Part of a small language model's weights: LayerNorm before each block, learned positions.
MLP neurons of a small language model. Each row is named by its layer, matrix (up: input weights; down: output weights) and neuron, and shows model dimensions 144-207. Each number is 128 + 32 x the weight over its row's rms, rounded and kept within 0 to 255.
After each neuron's rows, "fires on" lists the tokens most often at its 100 highest values on Wikipedia text that the model never trained on.

L3.up1021 [ 93 153 132 151 160 154 173  94 128  84 159  97 165 145 141 118 148  86  95 165  91 111  77  88 113 109  78 161 139 105 112 154 143 122 105  83 169 127 137 158 144 137 142 126 137  91  90 124 122 117 136  78 110 129 145 146 185 172 111 167 127 114 102  97]
L3.down1021 [169 136 144 122 106 147 101  96 155 138  94 128  91 138  94 116 128  99  86 136 157  76 145 156  93  84  93 189  97  64  39 166  74  85  83  99 120 119 178 160  82 213 206 151 122 184 184 109  71 144 128  85  97 156 184 171  76 143  81 224 150  78 149  97]
fires on: " and", " to", " defeated", " seat"

L3.up1380 [108 145 122 159 105 138 102 155 133  65  93 172 151 141 158 104 162 175 116 163 152 164 106 199 204 126 164  89 114 107 118 116 118  90  97 139 194 148  82 131 166 171 148 138 132 179 116  82 170 160 156 164 144 117 156 158 193 131 140  77 161 158 117  64]
L3.down1380 [170 149 137 154 121 136  95 168 130 131 135 117 118 148 112 168 116  83 105 187 125  76 113 152 117 120 108 155 132 103 161 131 117 135 133 111  91  68 114 121 108  96 153 176  44 149 148 142 149 103  86  84 164 128 104 131 149 129 100 121  63 165 139 107]
fires on: "-", " and"

L3.up136 [142 107 144 172  77 165 113  62 170 156 126 155  76 126 119 104 168 147 124 148 121  48 141 191  89 167 177 177 128  77 167 117 151  88 152 145 121 127 132  65 150 137  96 130 136 109 141  89 157 110 125 136 108 133 130 155 135 128  93 138 104 171 100 145]
L3.down136 [106 146 141 132 129 134  63 105 131  76 107 126  99  98 135 116  90 104  75 149 127 162 131 119  95 122  94 132  99 176  85 176 170  53 145 105 109 124 161 149 171  64 139 100 143 136 163 178  80 139  92 110 145 133 113 111 132 146 176 107  79 114 154 137]
fires on: ",", ":", " the", " a"

L3.up1797 [102 107 107 125  50  98 138 127 155 109 128 148 141 117 107 173  93 117  90 140 127 169 110  77 150 102 141 131 122 143 101 178  87 152 139 158 152 141 117 129 113 122 128 125  74 119 198  98  91 121 148  96 110 144 113 107 108 137 197 114 118 182 162  54]
L3.down1797 [137 142 136 122 203 106 128 130 141 134 140  74 139 186 137 122 131 113 105 134  78 125 136  73 133  92 137  31 140 143 133 131 126  91 116  80 128 135 127 132 180 119  98 148 151 167  82  87 118 133 100 135  95 110 130  90 127 122 169 132 123 145 143 114]
fires on: "–", "-", " of", ";"

L3.up373 [ 91 123 116  69  69 141 184 164 166 156 184 105 147 112 172  71  98 107 163 186 148 155 143  95 132 146 107 149 170 150 118 134 172 139  88 105 155 153 162 178 135 123 117 117 148 173 134 132 177  94  81  95 171 128 166 145 118 213 194 186 148 103 158 114]
L3.down373 [114  95 127 172 118 111 100 101 129 134 109 109 182  95 148 163 130 112 188 100  95  99 117 135 112 148 166 128  53  93  94 161  98  77 123 158  66 129 150  46  95 130 157 139 112 173 179 109 138 105  96 158 144 129 150 124 121 139 104 219  86 167 132 132]
fires on: " |", ";"

L3.up511 [107 128  92 155 157 113 166 151  88 191  74  84 134 159 161 113 125 162  96 117 136 153 119  94 144  94 153 140 178 156 108 141 146 115 105  74 144 156 136 145  11 115 169 108 128 188  87 103 130  92  99 118 108  99 143 134 103 111 140 111 137  91 137 159]
L3.down511 [149  92 168 153 117 157 182 145 176  59 119 112 116 155 164 156  98 113 108 153  95 108 121  82 147 132 129 114 157 131  82 171 111 139 109 162 126 161  89 150 164 180  85  64 138  99 142 111  69 149  89 113 137 170 160 122 131 114 101 138 140  97 107 161]
fires on: " |", " that", " the", " its", " 2"

L3.up1022 [113 103 110 148 164 139  87  80 158 126 196 148 138 142 106 213 104 179 119 162 117 138  87 138 155  95 183 116 142 106  95 172 145 111 124 149 142 110 135  72 116 108  64 119 127 110 136 126 101  70 103 119 117 115 171  87 127  49 181 113  93 127 136 146]
L3.down1022 [131 148 133  91  94 106 147  73 180 135 178 171 148 157 136  57 100 116 138 145 159 143 179 126  82 126  82 108 130 162 110  95 141 113 174 162 154  89 145 107 112 158 169 134 107 144  97 139 125 143  30 135  78 141  55 146 104 131  90 145 178 126 104 171]
fires on: "/", " (", "-", " of", " Los", " |"

L3.up1110 [151 134 130  95 156 132 238 171 145 129 124 109 186 121 135 146 126 134 136 126  98 169  61 154 146 166 100 146 129 117 169  73 190 169  84 145 104 124 168  92 119 137 114 119 133 129  86 108 155  97 156 122 152 140 106 152 130  96  88  95 157 131  85 138]
L3.down1110 [116  70 129 135  88 148 126  88 108 152 106  79 152 130 162 144 127 115 129 149 116 162 117 133 177 123 168 127  96 150 181  96 101  93  60 141 115 159 156  84 122 136 119 115 113 162 123 136 118 144 168 144  87 121  93 133 171 149  99 192  83 130 172 158]
fires on: ".", " |", "'", "/"

L3.up400 [163  92 148  77 148 120 122 124 159 108  99 162 165 131 112  89  32 127 114 194 218 160 172  95 147 146 170 115 134 115 114 119 137  97 133 129 116 126 107 161 184  86 146 114 116 173  98 144  78 129 160 159  75 103 188 140 121 110 145 118 158 134  92 146]
L3.down400 [ 82 130 152 158  76 123 135 128 111 102 108 147 120 129 129 124 111 172 125 103 110 153 119 101  92 132  97 115 125 137 139  95 150 129  63 196 163  71 160 132  84 156 105 164  94 132 109  96 115 131  56 162 161 135 109 176  96 109 112 158 105  52 116  91]
fires on: " and", " |", ",", " /", "-", "'"

L3.up2655 [ 66  94 149 122 101  99 128 151 109 128 111 147 108 205 141 173  94 139 121 136 126 158 110 130 101 105 113 113 164 101 110  76 120 104 137 111 156 111 138 108 146 155 191  64 126 146 153 106 115 176 103  85 109 145 134 155 139  97 144 174 133 169 152 120]
L3.down2655 [146 100 155 119 152  88 189 164 167 161 153 160 149 194 125 160 104  85 154 145 100 100 173  95  99 161 126 120 113 135 174 134 128 112 151  64  75  97 177 114 172 179 167 135 163 128 145 164 118 110 113 156 166 120 158  92 128 155 114 101  93  72 123 153]
fires on: "-", " in", " (", " to", " of"

L3.up367 [ 96 143 105 137 143 131 124 185 141  56 116 144  79  78  93 144 121 112 122 142 166 142  97 150  98 119  69 114 172 132 137  93 159  90 123 133  85 134 111 123 132 115 153 131  97  86 125 110 121 143 128  99 139 100 131 128  70 144 121 135 103 159 103 176]
L3.down367 [105 125 150 147 146 133  84 139 153  83 121 122 128 125  47 124 138 134 153 126 114 122 169 147 192 124 124 177  90  55 164  98 120 141 101 131 119  93 161  80 253 137 112 164 161 119 121 146 168 165 153 145 151 152  83 110  90 102  95 183 112 173 114 117]
fires on: " |"

L3.up1954 [ 82 146 140 107 102  59 157  96 144 178 148 127 128 118 129 140  80 147  86  98 114 140 150  82 126 188  93 151 114 157 115 159 151 100 146 105 159  42  84 156 107 146 142 136 163 119 147 182 139 111 178 158 142 122  88 163 159  90 148 169 161 136 170 142]
L3.down1954 [158  94 150  79 164  91 134 154 142 170 104 133 111 111 155 140 160 149 165  46 128 169 106  55 134  93 135 119 120 112 199 159 106 116 146 107  96 129 122  80 123 165 116 114 126 124 150  68 141 132 102 156 135 146  70  73 122 136 145 115 102 123 103  96]
fires on: "-", " X", " of", "S", "C", "X"

L3.up1200 [132 135 105 122 154 175 131 138 170 134 126 127 140 150 118  78  84 129 170 115 129 112 158 169 124  73 121 136 114 132 158 125  93 127 109  97 107 150  86 118 126 177 170 137 181 121 151 100 193 171 141 103 130 137 129 141 106 110 102  44 136  89 124 175]
L3.down1200 [189 111 126 112 170 161 121 130 121  78 178 140 129 153 144 176 152 123 122 146 162 113 151 118 137 137  77  71 154 161 122 159 116  90  97 131 153 123  81 122 164 157 114 135  64 134 135 129  83 100  81 130 161  88  98  86 112 184 135 206 140 133 114 118]
fires on: " the", " most", " its", " The", "'s", " their"

L3.up2250 [159  80 118 126  84 139  97 140 212 150 137 139 146 119 122 178 106 112 136  66 111 164 148  98 159 101 142 181 183  97 107 108 104 107 140 121 115  64 106  81 111 146 131 144 151 108 118 144 112 102 121 108 149 137 138 113  94 122 120 103 114 150 199 101]
L3.down2250 [118 117  94 137 175  85 131  54 136 137 140 170 100 121 156 101 111 134 118 111 121 137 117  91 137 150  82  81 118 167 132 126 133 121  94  73 109 141 132 130 116  87 126 148 132 129 114 176 114  94  91 130 146 102 120  95 126 163 147 115 114  95 120 203]
fires on: " and", ",", " or", "-", " the", " -"

L3.up2160 [ 83 130 158 134 139 127 119 125 108 103 129 151 125 130 159 107 141  79 184 135  76 106  40 143  83 143 113 168 126 120 136 148  85 142 142 128 122  74 227 176  94 111 151 142 190 135 117 153 126 146 135 142 164  95 114 106 123  95 128  93 137 104 118 140]
L3.down2160 [131 142 136 180 118 137 141 135 177 214  77 147 140 130  72 124 124 144 128 112  81  99 109 153  98 130 117 128 121  69 118  90 123  71 120 116 168 177 132 111 202 159 133 103 179 181 172 137 179 126 128 179 152 193 139 131 137  76 131 161  91  87 227 116]
fires on: " years", " of", "-", "th", "2", " /"

L3.up2192 [132 104  90 142 160 116 132 141 170 138 110 149 134 105 141 124 160 124  45 163 140 180 130  81 193 135 145  79 132 169 150 122 116 131 115 100 140 151 127 136 119 121 200 110 113 179 145  84 130 112 137 132 113 138 115 141 172 150 136 116 148 132 137 167]
L3.down2192 [101 105 194 129  82 153 140 114 116 187 102 109 119 113 146  97 117 176 105  88  93 161 135 136  97  50 121 119  84 110 170 129 141 171  97 140  88  74 177 151 142 131 136 135  91 148 186  91 193 106  35  82 175 146 135 132 129 155  81 122 102 136 135 133]
fires on: " and"

L3.up2617 [ 95  86 103  77 150 144 129 173 126  57 127  88  89  67 114  90 106 138 120 167 156  86  83  73 140 122 109 167  88 159 168 147 181 153 110 112 115 151 150  87  61 128  82 104 154 101 115 187 141 119 140  93 100  65 134 121  92 174  84 138  85 128  99 170]
L3.down2617 [ 94  33  66 150 202 139 126 125 132 114 137 136 149 126 107 120 136  89 126 151 120 112 100 146 151 131 108 149 116  74  87 127 179 132 119 171 138 113 113 140 159 142 151 175 111 132  68 147 206 108 161 141 128 121 149 122 178 176 161 107 113 141  91 103]
fires on: " |", " (", " ID", "17"

L3.up636 [119 164 152 144 136  91 129 162 141 152 118 185 116 134  81  84 147 115 164  97 147  66 112 169  93 130 121 114  96  66 157 118 166 145 188  82 116 123 141 123 162  88 151 151 148 118 131  81 109 146 121 111 117  78 212  98 132 120  93 111 154 158 146 255]
L3.down636 [131 160 107 183 144 124 139 115 191 171 104 128 159 117 151 140 125 123 180 114 149 134 136 124 159 113 103 160  83  91 130 133  81 156 175  69 105  72 125 131 171 115 122 116 170 172 118 112 132 150 118 139 136  55  98 146  99 156  79 142 159 100 152  97]
fires on: " |", "\n", " (", ":"

L3.up2481 [141 156 134 109 131  90 126  87 181 151 156 127 116  84 150 122 147  71  56 186 108 134  93 114 115 142 149 116  87 106 131  91 111  95 139 144 119 121 103 149 142 130 167 146  70 146  97 154 149  68 133 161  88 140 143 176 119 100 132 137 167 155 140 103]
L3.down2481 [150 108 112 172 174 115  99 146 132 141 113  95 178 159 125  98 150 168 133 110 115 132 118 152 144  99 122 143 101 135 127 115 133 153 125 145 104 104 151  61 148 103 130  99 204  86 145 133 110 142 125 121 129 164 102 123 114 182 167 164  73 113 118 129]
fires on: " of", " his", "s", "'s", " their", " /"

L3.up1986 [181 102 101  86  61 141  71 103 146 107  97 155 147  95 179 152 139  63 156 146  95 111  73 107 150 148 139 111 176  98  99  92 116 139 136 158 180 135 142 126 118 142 105  96 147 155 146 160  83 117 127 199 176 101 124 143 123 114 113 200 164 166  93 168]
L3.down1986 [125 137 156 175 124 162 154 131 101 132 143  93 106 159 112 144 109 143 160 109 156 130 152  77 118 135 139 143 111 120  86 116 110 106 120 148 107 132 115  87 149 122 147 118 130 106 159 204  24 115 153 156 123 201 126  78 125 139 115 198 123 125 174 123]
fires on: "-", " of", ".", " |", "–"

L3.up1618 [127 136 140 135 137 109 152 170 123 126 215 102 128 177 105 136 176  83 138 131  91 114  60 127 135  96 132 138 115 145 147 121 255 131  91 121 139 115 159 127 191 148 123 160 106 153 135 147 120 136  97 130 149  67 173 103 103 113 123 152 116 106 138  91]
L3.down1618 [192  95 149 163 143 114 106 102 159 161 157  80 152 133  95 150 114 136 136 124 154  94 154 122 123 116 161  82 104 161 231 146 107 149 119  95  95 117 218  52 129 112 126 159 112  74 118 146 127 110  65 117  76 127  76 147 132 137  93 135 131 110 109 103]
fires on: " |", ";", ".", " ", " (", ":"